Weights of a small GPT-style language model, trained from scratch on English Wikipedia.
Size: 10 layers, width 512, 6 heads of 128, MLP 1536 tanh GELU, vocabulary 27272, 46.6M parameters.
Architecture: LayerNorm before each block, learned positions, biases, tied embeddings.
Training: a variant of Muon for these matrices, 578M tokens, 8814 steps.
MLP neurons of a small language model. Each row is named by its layer, matrix (up: input weights) and neuron, and shows model dimensions 384-447. Each number is 200 + 40 x the weight over its row's rms, rounded and kept within 0 to 999.
After each neuron's rows, "fires in" lists the words (lower case) most often at its 100 highest values on Wikipedia text that the model never trained on. A number after a token or word is its count.

L2.up1282,213,235,207,174,162,212,191,146,201,201,204,193,199,229,200,152,201,202,245,253,183,152,202,205,171,100,214,193,116,275,134,184,185,200,221,246,138,238,152,208,160,209,165,261,154,200,216,214,180,242,221,199,219,240,252,222,114,217,185,186,226,234,186,199
fires in: "championships" 18, "cross" 11, "of" 9, "games" 7, "olympics" 7, "open" 7

L2.up1061,215,260,250,192,237,141,152,140,182,154,239,216,148,194,184,195,216,237,221,255,279,170,296,196,177,252,199,212,183,256,215,192,164,176,161,132,208,167,191,202,201,150,254,187,146,257,205,154,262,167,195,208,228,176,255,148,264,217,137,83,200,263,227,197
fires in: "a" 76, "an" 6

L2.up1038,266,240,174,220,233,227,242,129,254,197,179,151,208,192,164,210,230,194,143,206,232,199,249,247,193,258,191,249,192,295,170,237,165,227,225,155,214,219,197,228,260,239,161,120,218,180,225,106,193,110,219,170,201,161,216,140,260,213,247,236,232,116,230,250
fires in: "was" 26, "them" 10, "to" 9, "him" 8, "be" 6, "been" 5

L7.up842,226,223,225,137,209,190,188,194,219,261,155,267,242,211,183,163,240,247,239,154,254,249,214,178,243,217,139,176,147,224,181,186,164,207,185,216,173,112,254,200,214,236,192,170,181,263,160,216,218,131,155,201,65,159,197,205,230,203,173,155,158,246,169,205
fires in: "an" 41, "the" 15, "most" 9, "high" 4

L5.up1053,246,261,217,212,165,247,197,220,211,209,182,266,205,91,213,147,202,237,230,131,303,205,191,189,207,155,144,180,170,241,211,257,200,111,181,153,162,191,194,274,204,276,158,192,201,321,194,208,287,244,249,175,167,165,148,67,240,272,106,166,213,220,194,265
fires in: "an" 54, "most" 5, "been" 4

L7.up117,261,192,169,252,230,192,272,192,156,172,201,153,246,214,191,273,188,190,207,277,201,193,200,170,181,263,285,178,133,224,167,108,164,122,165,246,211,221,253,243,156,290,88,199,171,206,138,189,160,195,273,198,181,197,189,276,193,228,168,191,200,167,201,185
fires in: "the" 51, "a" 9, "s" 4

L2.up1436,211,177,248,188,191,178,202,238,203,145,197,204,283,263,294,224,253,282,157,153,204,221,211,303,123,216,208,226,147,173,205,148,185,188,164,162,144,252,175,192,190,184,195,183,167,228,243,117,180,242,106,251,201,255,204,153,270,163,232,192,174,144,186,145
fires in: "but" 57, "so" 24, "however" 7, "soils" 5

L2.up1190,169,219,173,189,235,170,178,284,240,237,191,282,207,153,237,104,217,183,282,147,150,251,218,175,207,168,155,120,115,212,219,138,258,278,217,200,171,140,165,288,165,178,243,247,186,199,158,256,228,281,209,190,173,189,174,218,220,206,257,166,184,210,227,137
fires in: "a" 65, "an" 4, "among" 4

L5.up7,229,109,179,182,182,227,213,157,178,128,300,243,179,207,179,279,181,193,190,181,194,185,212,186,210,197,106,228,191,216,156,209,187,244,159,217,154,194,181,237,254,199,235,174,202,127,225,167,197,148,207,154,194,257,172,163,245,152,196,223,249,263,237,227
fires in: "and" 30, "or" 13, "indoor" 7

L5.up580,198,196,232,193,173,198,270,211,236,227,210,211,200,240,198,193,226,211,124,229,176,196,231,137,139,152,228,159,216,173,226,199,168,173,161,213,178,177,163,213,173,240,185,197,155,175,215,214,194,261,123,174,149,198,294,232,200,274,218,201,213,217,231,223
fires in: "the" 29, "in" 22, "al" 5, "by" 5

L2.up912,131,248,242,163,242,173,224,209,171,168,219,184,196,113,154,191,210,225,200,152,207,137,249,281,182,185,144,139,142,207,244,270,112,170,236,208,201,171,178,196,223,211,157,188,197,227,190,188,159,138,193,212,293,165,254,199,235,173,159,192,224,172,202,158
fires in: "the" 60, "him" 6, "her" 5, "them" 4

L2.up538,177,157,150,184,231,179,231,189,233,185,209,223,210,186,285,200,288,144,206,173,171,274,226,200,137,168,192,173,242,185,232,185,211,181,219,247,193,194,216,238,151,205,278,224,134,210,167,300,207,253,171,259,175,236,217,211,194,224,226,182,311,291,231,265
fires in: "he" 27, "when" 17, "that" 10, "they" 5, "she" 4, "assists" 4

L7.up3,256,201,233,254,185,229,158,191,193,193,169,151,109,178,182,245,186,211,192,201,201,174,175,164,180,261,242,200,152,221,223,204,219,197,129,215,233,204,192,112,163,152,130,180,143,203,109,204,164,138,209,229,175,130,246,273,194,288,176,212,235,203,163,239
fires in: "a" 35, "its" 17, "his" 6, "their" 4, "an" 4

L5.up278,175,176,245,161,186,224,126,206,182,282,216,187,212,207,159,175,196,182,187,203,161,255,261,193,117,158,268,185,124,255,226,175,163,201,194,210,209,159,298,225,198,228,211,202,142,217,164,140,193,173,246,206,230,248,225,240,218,249,201,171,186,160,156,203
fires in: "the" 65, "these" 11, "new" 5, "this" 5

L2.up1129,197,201,175,146,191,200,214,202,224,246,137,215,165,124,185,154,193,173,130,210,198,204,218,192,224,168,231,244,100,240,205,217,158,222,192,186,191,216,231,234,132,166,184,170,192,239,66,139,156,121,165,243,236,240,260,167,245,185,186,196,223,146,207,145
fires in: "s" 27, "federal" 9, "a" 8, "uk" 4, "his" 4, "canadian" 4

L2.up1486,135,238,245,138,209,211,180,242,212,173,226,204,207,196,159,262,176,177,209,170,182,171,114,274,241,150,165,142,194,217,247,203,130,255,184,136,187,167,221,247,167,269,140,174,191,180,264,214,197,234,195,235,243,199,206,188,159,206,266,293,263,193,211,150
fires in: "he" 67, "she" 12

L5.up484,218,179,159,172,228,197,218,221,192,134,215,226,179,221,202,155,203,179,203,165,230,212,211,178,158,215,216,238,184,201,253,133,200,196,157,203,181,234,180,228,193,134,141,210,177,156,179,227,192,163,187,204,192,207,266,260,91,205,181,226,283,161,226,194
fires in: "a" 45, "and" 14, "the" 12

L2.up863,219,160,254,184,218,189,159,165,104,181,226,211,152,246,206,191,186,192,210,137,246,249,107,214,228,251,270,174,164,219,200,275,234,153,213,162,194,236,285,264,155,167,197,242,230,222,186,165,207,230,179,189,151,137,207,212,180,158,226,148,198,249,194,164
fires in: "from" 60, "age" 4

L2.up1514,212,158,202,160,184,181,203,258,180,219,201,172,198,225,224,201,231,171,221,247,218,221,202,185,216,153,218,246,256,213,208,211,153,203,226,156,159,188,192,191,257,220,254,182,157,237,194,191,201,228,162,241,182,165,140,169,255,162,217,268,200,202,217,238
fires in: "of" 39, "the" 16, "has" 12, "most" 9, "family" 9

L7.up64,233,195,141,176,171,151,225,190,312,203,196,165,209,205,173,212,247,186,192,188,184,188,218,218,216,183,214,123,173,122,150,272,187,239,119,139,214,153,209,222,252,230,239,191,198,141,201,200,178,217,171,167,163,156,182,248,187,215,143,213,143,187,197,226
fires in: "and" 22, "the" 16, "s" 9, "with" 7, "to" 6, "on" 6

L2.up690,235,205,118,182,207,229,230,214,133,207,182,205,203,172,282,261,211,161,197,199,218,251,199,240,216,181,208,196,230,145,168,158,269,202,224,176,221,165,210,193,168,229,178,192,126,233,152,220,197,203,166,193,261,152,233,191,249,158,241,126,272,160,180,278
fires in: "the" 82, "appeared" 4

L2.up1242,204,241,209,236,124,197,192,167,192,225,219,254,199,127,235,165,116,246,198,201,199,165,169,223,141,171,196,222,228,216,194,230,183,201,238,99,164,134,241,182,164,140,189,215,233,259,162,190,184,162,188,175,234,183,162,246,173,157,236,168,182,164,197,156
fires in: "to" 36, "i" 24, "we" 7

L2.up249,162,220,258,227,141,245,181,204,151,246,203,249,177,198,189,191,251,187,142,182,211,180,218,201,224,180,181,168,176,195,196,165,235,209,216,161,200,181,147,201,256,190,107,165,230,232,218,266,111,189,185,216,192,218,204,193,251,225,217,242,214,218,211,238
fires in: "s" 21, "check" 10, "and" 9, "hold" 7, "late" 4

L2.up159,269,240,155,192,133,246,189,266,204,240,233,133,229,160,263,254,239,242,215,209,189,125,237,160,171,260,202,160,236,188,253,160,175,123,180,209,188,239,256,136,162,191,120,176,207,188,261,287,140,242,212,203,247,189,227,221,219,253,288,253,221,250,172,152
fires in: "at" 52, "the" 27, "atrians" 6, "atrian" 5

L7.up760,141,168,159,261,197,168,252,180,244,248,217,192,141,244,168,206,48,238,147,149,262,243,206,256,126,188,168,161,144,165,165,173,160,120,158,250,186,191,218,224,222,211,175,238,216,144,225,270,160,172,260,251,171,207,124,231,235,113,248,207,212,247,134,188
fires in: "has" 19, "a" 12, "had" 11, "have" 8, "performed" 4, "in" 4

L2.up1088,113,262,203,263,127,205,162,153,150,205,183,225,134,164,201,192,274,162,184,164,172,178,188,179,216,192,240,232,173,188,169,156,181,204,198,219,182,196,212,222,166,181,192,193,213,231,197,127,161,133,235,179,217,163,161,148,239,186,199,164,196,179,250,145
fires in: "a" 34, "an" 9, "one" 5, "to" 4

L2.up1121,218,246,196,187,189,208,225,218,234,169,251,245,202,240,167,170,210,181,236,233,209,218,190,211,143,155,231,186,183,275,191,176,143,142,260,176,132,202,271,245,196,243,141,224,249,185,217,122,154,196,212,223,259,239,240,227,178,164,172,166,140,194,187,196
fires in: "of" 65, "the" 23, "to" 4

L5.up374,268,131,263,214,235,208,173,255,193,252,105,127,156,192,157,162,234,230,224,185,208,178,183,132,248,221,156,255,238,220,206,166,208,197,252,238,219,224,269,276,219,197,203,149,245,210,214,199,238,241,216,255,166,147,285,259,222,174,237,204,175,166,187,172
fires in: "the" 27, "his" 15, "its" 9, "their" 8

L7.up620,200,156,185,177,189,249,170,131,237,146,266,173,184,221,221,218,166,129,246,238,244,168,214,229,222,185,198,177,240,196,249,138,175,195,177,179,202,259,228,229,159,255,168,196,196,146,283,244,246,232,179,146,203,196,176,206,113,187,203,195,201,118,177,187
fires in: "to" 17, "after" 16, "in" 10, "continued" 9, "from" 7, "continue" 6

L7.up163,202,194,187,179,246,209,206,214,233,223,257,232,210,153,132,213,190,177,205,211,190,187,137,234,219,134,164,236,201,187,156,158,216,178,149,270,247,231,208,142,207,196,276,187,185,185,233,233,228,190,258,185,230,199,230,189,174,174,209,195,143,169,243,220
fires in: "of" 27, "in" 17, "to" 13

L5.up1479,162,166,279,200,164,233,158,195,200,230,215,84,161,165,189,154,215,209,142,190,241,226,192,177,273,242,228,178,171,295,160,191,190,220,158,182,184,204,227,194,216,126,173,222,210,187,252,244,179,238,287,220,168,163,170,247,241,259,246,223,161,190,243,92
fires in: "and" 31, "of" 8, "band" 5, "the" 4, "army" 4, "states" 4

L7.up1523,272,189,267,206,201,274,204,198,184,133,191,253,164,196,199,197,150,176,175,196,241,249,172,142,162,253,201,264,212,261,159,159,175,246,128,267,236,239,171,244,124,224,261,233,165,208,140,182,244,267,219,196,167,190,136,166,180,132,211,184,271,132,207,104
fires in: "were" 25, "was" 20, "being" 14, "be" 10, "been" 9, "later" 5

L2.up206,197,215,183,195,231,243,257,226,250,190,225,250,230,241,247,305,313,163,160,177,201,165,157,270,142,195,164,223,151,183,163,219,102,203,216,239,173,234,175,305,163,227,156,201,248,196,253,158,238,185,212,225,185,195,201,163,202,169,200,212,201,278,172,165
fires in: "it" 46, "there" 16, "we" 7, "they" 7, "he" 5, "she" 4

L5.up338,197,203,222,181,156,207,207,272,210,189,244,229,215,200,232,195,193,224,201,226,187,207,172,223,282,185,217,232,240,189,213,168,206,220,205,263,195,107,119,180,217,189,217,148,187,150,182,192,173,192,211,183,152,205,203,239,153,225,181,149,265,135,173,135
fires in: "s" 30, "his" 23, "he" 5

L2.up14,119,256,266,274,201,125,210,203,254,86,174,146,195,203,252,188,159,223,152,132,154,209,180,235,178,167,239,225,257,214,121,253,220,177,213,164,159,149,184,212,234,260,117,179,183,202,202,208,201,165,227,173,218,167,213,223,130,195,172,241,193,257,212,231
fires in: "he" 24, "to" 10, "married" 9, "but" 6, "she" 6, "and" 5

L2.up851,169,139,208,215,219,144,238,229,203,146,147,157,189,159,184,162,181,140,253,230,178,182,205,223,250,240,258,160,133,211,220,267,217,175,233,207,169,196,184,189,203,187,122,193,268,238,285,136,188,242,220,216,157,287,209,178,273,213,154,221,187,195,200,258
fires in: "son" 16, "father" 13, "sister" 12, "help" 9, "brothers" 7, "sons" 7

L7.up508,215,226,254,212,157,199,222,169,214,165,179,143,237,198,284,192,165,222,160,203,179,171,157,158,229,206,232,233,252,185,203,226,199,252,185,255,143,155,223,222,245,186,243,216,197,149,194,208,175,247,255,258,115,187,225,253,185,231,210,176,213,177,124,281
fires in: "the" 47, "of" 6

L5.up79,160,227,180,183,181,253,204,230,188,210,211,287,165,181,216,205,232,198,179,116,181,164,200,202,138,175,211,170,226,222,218,217,228,218,177,146,149,244,254,237,230,215,181,208,193,256,179,195,252,170,260,164,238,261,97,249,200,213,262,186,133,277,208,175
fires in: "to" 49, "finds" 4

L2.up566,186,275,241,210,142,191,119,205,228,129,202,245,211,179,218,177,156,185,184,178,239,164,271,208,159,238,248,290,167,222,149,183,180,173,193,187,171,213,173,277,147,237,211,202,224,263,136,146,203,244,193,160,104,234,172,212,268,151,185,199,238,295,227,173
fires in: "north" 21, "west" 10, "south" 9, "location" 6, "northern" 5

L2.up1417,175,157,265,152,203,199,190,260,178,196,276,172,182,310,214,220,197,179,155,210,174,170,227,240,150,178,191,191,171,158,197,162,178,166,123,166,216,177,174,209,205,146,223,144,265,182,222,206,149,300,175,245,139,250,220,150,263,216,142,214,252,218,143,185
fires in: "the" 39, "and" 11, "team" 6, "royal" 5

L7.up823,216,293,204,246,285,223,199,152,254,177,201,272,214,266,190,250,204,147,264,158,167,274,255,197,161,141,248,205,203,194,241,154,135,227,126,202,245,226,113,226,182,254,223,222,194,197,272,161,200,242,124,256,218,183,200,250,152,140,199,193,277,205,188,172
fires in: "so" 15, "was" 13, "be" 11, "that" 10, "being" 8, "as" 6

L2.up408,249,290,145,213,181,212,185,206,263,205,148,159,203,136,318,151,206,181,163,190,191,184,247,219,244,242,206,256,204,226,223,218,142,252,245,221,190,120,215,227,257,173,242,190,176,128,155,215,176,138,261,224,186,169,207,215,151,303,282,206,153,242,254,193
fires in: "first" 29, "a" 17, "after" 6, "to" 5, "largest" 4

L5.up418,153,227,238,159,186,173,195,220,284,235,267,254,190,206,235,177,289,204,167,213,192,145,151,218,222,216,155,74,228,210,129,225,152,197,241,143,134,157,239,210,115,232,175,202,241,191,164,154,217,212,195,207,197,201,229,232,247,194,267,115,159,248,188,156
fires in: "to" 44, "by" 10, "of" 7, "1" 5, "3" 4

L5.up227,231,184,269,129,172,213,165,188,159,229,191,187,163,156,211,207,227,217,165,243,216,256,162,156,206,161,171,177,134,237,197,122,133,236,239,216,195,192,180,224,204,271,122,181,225,151,201,153,184,175,222,203,132,187,202,175,144,198,214,173,187,232,211,185
fires in: "the" 21, "and" 14, "or" 7, "his" 6, "it" 5, "their" 4

L7.up181,171,225,187,150,248,259,208,159,211,213,271,186,199,274,171,214,225,159,167,265,199,196,237,147,205,180,183,231,196,249,181,171,162,243,194,167,119,243,205,169,204,179,125,134,95,208,254,214,221,155,219,229,233,241,278,157,196,210,219,235,265,196,208,163
fires in: "his" 47, "her" 20, "s" 18

L2.up1445,196,143,222,170,228,115,231,199,101,188,167,231,252,228,235,149,240,269,249,268,220,160,238,182,211,225,244,288,210,239,194,224,185,209,244,273,173,142,200,222,112,256,275,198,213,274,197,280,209,186,283,211,243,158,229,226,209,191,187,213,163,176,235,191
fires in: "the" 72, "a" 6, "s" 5, "their" 4

L7.up682,288,180,245,256,219,184,204,132,268,189,155,146,158,246,184,210,168,229,194,162,281,208,204,183,167,160,201,160,211,195,183,258,217,298,122,144,205,164,220,203,247,213,233,225,107,277,190,110,191,264,215,256,230,146,155,242,218,172,202,258,197,223,236,192
fires in: "with" 20, "more" 14, "a" 11, "to" 5, "features" 4

L5.up901,227,197,230,167,224,161,222,251,143,142,252,232,152,199,125,214,184,212,178,204,169,144,147,210,200,231,178,163,191,199,315,139,241,214,131,214,202,140,207,191,110,306,192,166,116,180,203,177,235,242,221,205,164,187,228,170,166,238,184,198,198,166,147,279
fires in: "and" 18, "had" 11, "has" 11, "which" 9, "have" 8, "s" 7

L7.up795,157,199,166,239,163,190,195,121,262,206,183,194,169,181,232,155,180,192,195,242,294,249,151,179,175,191,187,218,122,171,168,214,210,244,155,208,213,243,169,182,200,216,190,154,281,136,225,180,254,192,246,171,228,181,225,259,190,247,174,188,150,169,182,183
fires in: "s" 21, "to" 20, "his" 7, "spent" 6, "would" 4

L2.up1240,258,165,206,175,277,220,250,246,249,268,248,99,249,191,216,205,295,250,172,201,170,149,183,175,230,215,129,212,187,161,210,160,190,180,178,179,167,159,184,147,201,197,200,200,164,173,205,225,209,241,162,291,208,94,178,217,213,247,156,156,176,270,213,139
fires in: "the" 34, "of" 24, "her" 10, "his" 6

L7.up409,213,204,212,150,227,231,208,112,230,217,197,177,183,248,175,214,266,214,167,240,169,208,223,172,239,218,152,128,206,222,196,188,156,203,209,210,179,191,236,247,152,199,186,209,206,219,157,191,214,240,193,118,202,172,178,162,219,159,181,204,220,198,228,115
fires in: "s" 36, "his" 19, "her" 10, "their" 9

L2.up177,185,251,153,158,150,145,274,253,186,171,230,269,195,212,238,213,299,190,268,154,191,176,187,196,184,242,231,203,185,170,224,146,228,155,102,181,144,271,205,203,158,187,172,240,192,227,269,207,203,162,218,216,241,115,175,249,212,190,244,180,243,178,210,285
fires in: "the" 89, "royal" 5

L2.up294,152,184,210,232,180,218,175,239,167,229,294,127,239,215,162,219,205,172,209,191,205,168,246,169,241,241,196,223,221,189,226,240,150,204,206,245,264,280,157,183,195,163,229,244,163,222,280,306,205,205,204,189,226,162,244,239,178,233,206,216,137,294,229,247
fires in: "at" 29, "for" 21, "battle" 6, "the" 4

L2.up577,136,210,238,202,192,242,249,211,191,268,203,219,113,138,205,168,190,141,175,200,178,298,154,206,118,195,212,237,238,185,225,171,214,166,222,197,182,253,251,219,249,195,217,251,159,218,218,203,246,205,261,145,194,198,226,214,203,164,201,181,161,188,181,168
fires in: "been" 22, "who" 22, "had" 9

L7.up1013,167,241,278,188,265,205,192,191,248,178,170,164,179,211,284,208,237,174,194,216,208,173,179,160,300,170,213,200,210,213,198,118,247,172,233,212,164,178,271,189,202,247,200,211,189,235,191,146,120,111,211,183,213,211,210,184,200,227,246,151,203,217,188,177
fires in: "a" 45, "an" 6, "took" 4, "storey" 4

L7.up204,131,157,151,213,138,170,251,162,252,201,143,215,180,212,158,197,182,249,249,226,160,145,184,225,212,164,191,193,211,214,191,182,195,228,274,176,167,168,242,170,192,114,204,260,222,170,152,156,195,253,238,208,173,168,200,265,232,140,188,221,219,203,121,216
fires in: "of" 28, "as" 8, "most" 6, "more" 4, "best" 4, "female" 4

L5.up737,151,247,186,270,221,189,245,222,209,136,218,166,242,155,258,221,197,241,163,199,254,230,313,141,185,115,174,191,286,252,110,155,147,190,228,195,245,158,310,213,161,199,207,241,141,233,171,206,242,182,192,150,172,231,210,186,180,228,160,191,247,175,190,138
fires in: "an" 72

L2.up1416,228,167,231,113,143,183,186,239,174,215,231,256,200,146,193,198,217,199,202,212,196,184,215,219,183,208,129,256,174,232,179,194,217,205,160,162,266,171,228,222,200,188,128,234,182,216,256,142,257,179,234,171,238,175,187,176,222,160,236,168,231,215,230,144
fires in: "and" 82, "or" 13

L2.up1014,200,257,209,167,213,182,184,178,175,212,186,181,201,175,271,217,235,159,248,181,213,229,208,258,86,270,122,234,187,211,241,246,217,229,138,187,245,200,221,195,171,197,172,189,217,156,288,187,139,193,184,145,259,206,187,139,228,230,161,179,137,130,174,232
fires in: "those" 20, "like" 14, "these" 13, "except" 11, "as" 11, "from" 8

L2.up861,254,278,137,160,180,251,173,224,264,155,219,214,176,195,251,205,184,238,213,246,169,161,211,260,190,197,204,189,162,235,219,160,154,104,240,188,242,188,247,250,163,226,252,196,189,238,187,203,227,196,173,206,241,220,183,242,190,260,268,135,279,256,190,143
fires in: "first" 32, "after" 31, "before" 17, "the" 6, "until" 6

L2.up411,216,229,168,175,191,204,192,166,191,208,230,235,115,168,146,140,151,208,198,169,190,175,173,161,161,294,208,219,215,200,241,155,198,136,136,159,158,201,271,254,259,121,239,279,185,234,232,230,248,132,250,153,191,209,136,223,215,158,205,177,208,180,182,243
fires in: "has" 56, "have" 33, "had" 9

L7.up85,191,231,132,214,196,174,190,195,232,145,216,195,226,235,196,244,220,124,130,182,219,187,281,201,240,214,186,184,191,281,207,150,160,199,159,239,143,298,253,209,201,185,141,163,176,258,185,211,236,200,245,221,201,175,211,211,106,171,153,169,222,241,263,210
fires in: "in" 20, "s" 14, "of" 8, "a" 8, "taking" 4

L5.up620,169,187,254,173,183,181,164,178,164,201,112,162,145,181,247,179,194,322,213,141,215,222,213,120,203,179,215,157,172,177,200,166,204,121,208,239,239,190,241,203,243,252,209,258,242,167,163,182,158,86,209,192,230,218,193,150,251,145,149,172,229,152,244,153
fires in: "a" 84

L7.up221,117,158,203,131,246,207,155,199,252,251,255,230,154,207,231,138,267,180,231,159,230,198,188,284,193,230,193,168,216,205,162,192,208,191,184,150,151,224,191,175,247,150,183,202,246,217,240,205,170,270,178,227,231,231,129,230,225,222,135,190,182,208,182,248
fires in: "he" 31, "to" 8, "then" 6, "and" 6, "who" 5

L2.up908,250,200,187,226,201,176,138,247,82,212,206,135,183,245,250,240,210,169,230,200,185,216,199,243,167,150,200,205,237,247,144,227,152,187,178,302,167,181,98,177,244,211,215,165,205,179,285,195,176,171,249,216,215,241,208,234,168,242,131,202,199,154,153,196
fires in: "this" 42, "those" 16, "that" 12, "these" 7, "each" 7, "same" 5

L2.up1338,180,199,224,192,172,257,164,282,175,140,203,154,211,204,166,150,240,203,206,257,218,185,208,201,178,220,153,148,127,191,209,104,162,168,119,203,187,201,158,231,144,193,178,219,187,184,288,198,210,205,221,221,151,243,183,176,240,199,261,199,221,238,212,152
fires in: "the" 62, "there" 12, "south" 9, "north" 8

L7.up656,185,223,238,254,199,241,187,149,238,257,229,155,197,297,191,231,233,173,133,206,242,155,217,218,225,195,250,181,161,270,172,195,220,249,224,220,182,203,231,151,190,194,253,234,192,213,116,86,145,207,179,208,214,169,187,158,206,229,183,182,192,174,243,236
fires in: "a" 37, "2020" 5, "with" 5, "2010" 4

L7.up705,175,290,190,215,223,229,225,197,147,229,182,237,157,166,159,154,202,208,233,234,205,166,216,242,177,241,241,155,222,178,196,226,199,229,213,211,198,158,216,185,204,230,243,213,216,272,238,106,238,191,248,179,206,121,194,244,202,165,176,197,250,215,229,177
fires in: "a" 53, "the" 16, "auction" 5

L2.up1525,230,252,175,164,197,162,103,206,210,164,152,164,202,149,195,212,247,185,254,206,187,190,229,217,193,205,213,202,173,172,281,239,224,219,260,272,227,180,117,249,194,186,265,238,139,275,160,172,218,206,163,244,212,231,225,170,275,200,190,165,199,242,179,248
fires in: "national" 33, "portrait" 14, "major" 11, "civil" 9, "federal" 5, "operational" 4

L2.up115,227,211,174,213,124,171,160,133,245,165,167,158,183,182,264,185,161,218,172,180,198,232,208,181,235,177,138,218,231,196,183,221,266,291,198,149,120,192,179,263,201,206,262,158,226,222,241,244,215,221,174,247,190,122,237,160,189,201,149,184,222,185,177,269
fires in: "the" 25, "and" 18, "its" 7, "with" 6, "that" 6

L2.up1424,219,206,90,156,207,222,227,227,198,152,224,167,293,213,167,139,202,193,192,151,220,168,217,256,200,241,230,196,200,216,166,204,128,143,191,260,169,175,203,133,195,210,231,262,226,217,168,106,228,207,293,237,275,177,266,172,177,172,185,168,169,315,207,226
fires in: "the" 18, "case" 8, "in" 7, "judge" 6, "within" 6, "of" 5

L2.up512,164,245,241,230,208,161,239,189,165,187,212,170,106,164,244,161,245,270,176,176,224,151,205,193,213,179,242,131,196,183,213,255,141,246,187,248,143,160,197,201,166,267,182,218,254,215,196,179,156,274,280,233,152,163,203,213,184,185,183,185,240,224,284,282
fires in: "same" 24, "new" 11, "another" 9, "different" 9, "acylpyruvate" 5, "similar" 4

L2.up30,104,210,189,142,209,272,192,252,243,172,213,155,248,191,211,226,217,159,224,197,214,123,231,175,261,194,224,234,219,193,219,217,52,178,210,214,227,308,170,160,194,200,160,251,182,183,173,173,161,201,280,144,289,190,209,206,124,183,203,142,225,173,192,290
fires in: "in" 46, "of" 10, "near" 8, "across" 4

L5.up820,195,214,178,310,230,126,181,176,259,161,291,209,217,212,261,206,225,194,247,223,247,242,142,261,182,192,217,169,215,218,199,241,133,292,173,217,161,239,230,184,167,149,218,190,153,148,204,225,161,224,156,150,117,96,245,270,184,222,247,208,205,189,234,233
fires in: "the" 25, "s" 20, "his" 9

L7.up1192,252,201,215,210,235,192,182,173,196,227,203,256,239,203,133,216,196,294,223,211,156,131,151,200,194,214,187,185,194,143,241,168,233,256,204,230,215,167,173,227,218,232,223,162,222,237,184,189,243,243,191,199,211,244,241,226,252,222,226,171,272,248,167,168
fires in: "is" 16, "a" 14, "are" 14, "and" 6, "was" 4

L7.up574,235,238,219,194,221,239,206,176,205,209,184,266,129,144,147,175,214,175,208,219,258,201,154,197,215,187,222,135,189,180,117,191,209,219,195,302,216,223,186,228,282,210,184,221,206,263,162,154,209,233,136,234,228,198,180,205,185,193,169,232,213,188,189,176
fires in: "an" 92

L5.up1237,177,180,176,154,167,272,203,185,165,194,268,157,111,202,177,169,180,138,174,162,203,181,178,241,251,166,136,254,205,226,170,217,178,179,241,245,175,186,179,262,185,237,133,154,172,207,142,198,198,181,235,193,121,240,155,188,246,223,269,191,215,131,169,190
fires in: "it" 36, "they" 11, "he" 10, "we" 9, "that" 7

L7.up254,186,296,256,231,191,284,177,178,209,146,204,254,176,145,246,188,176,206,216,191,249,183,139,184,311,154,170,170,203,231,172,211,217,227,242,205,225,188,229,198,294,176,189,158,194,256,189,220,160,163,178,165,156,230,158,237,199,206,191,189,177,213,140,178
fires in: "an" 93

L2.up1269,182,212,146,141,267,243,154,187,243,254,204,222,187,206,203,186,192,146,197,202,158,244,148,195,225,186,185,186,155,226,162,214,187,236,177,210,150,214,214,195,216,198,201,145,252,199,127,192,200,206,242,191,173,161,157,198,215,129,251,234,209,197,187,182
fires in: "they" 19, "you" 18, "we" 6, "youtube" 5, "their" 5, "i" 4

L7.up699,203,210,159,250,242,264,178,152,167,155,238,196,211,187,212,185,145,156,250,241,246,146,197,198,193,261,221,244,153,223,162,164,222,136,173,208,195,221,187,209,172,231,245,247,302,263,177,206,184,284,186,238,179,158,165,170,232,269,195,255,223,226,190,195
fires in: "in" 72, "of" 9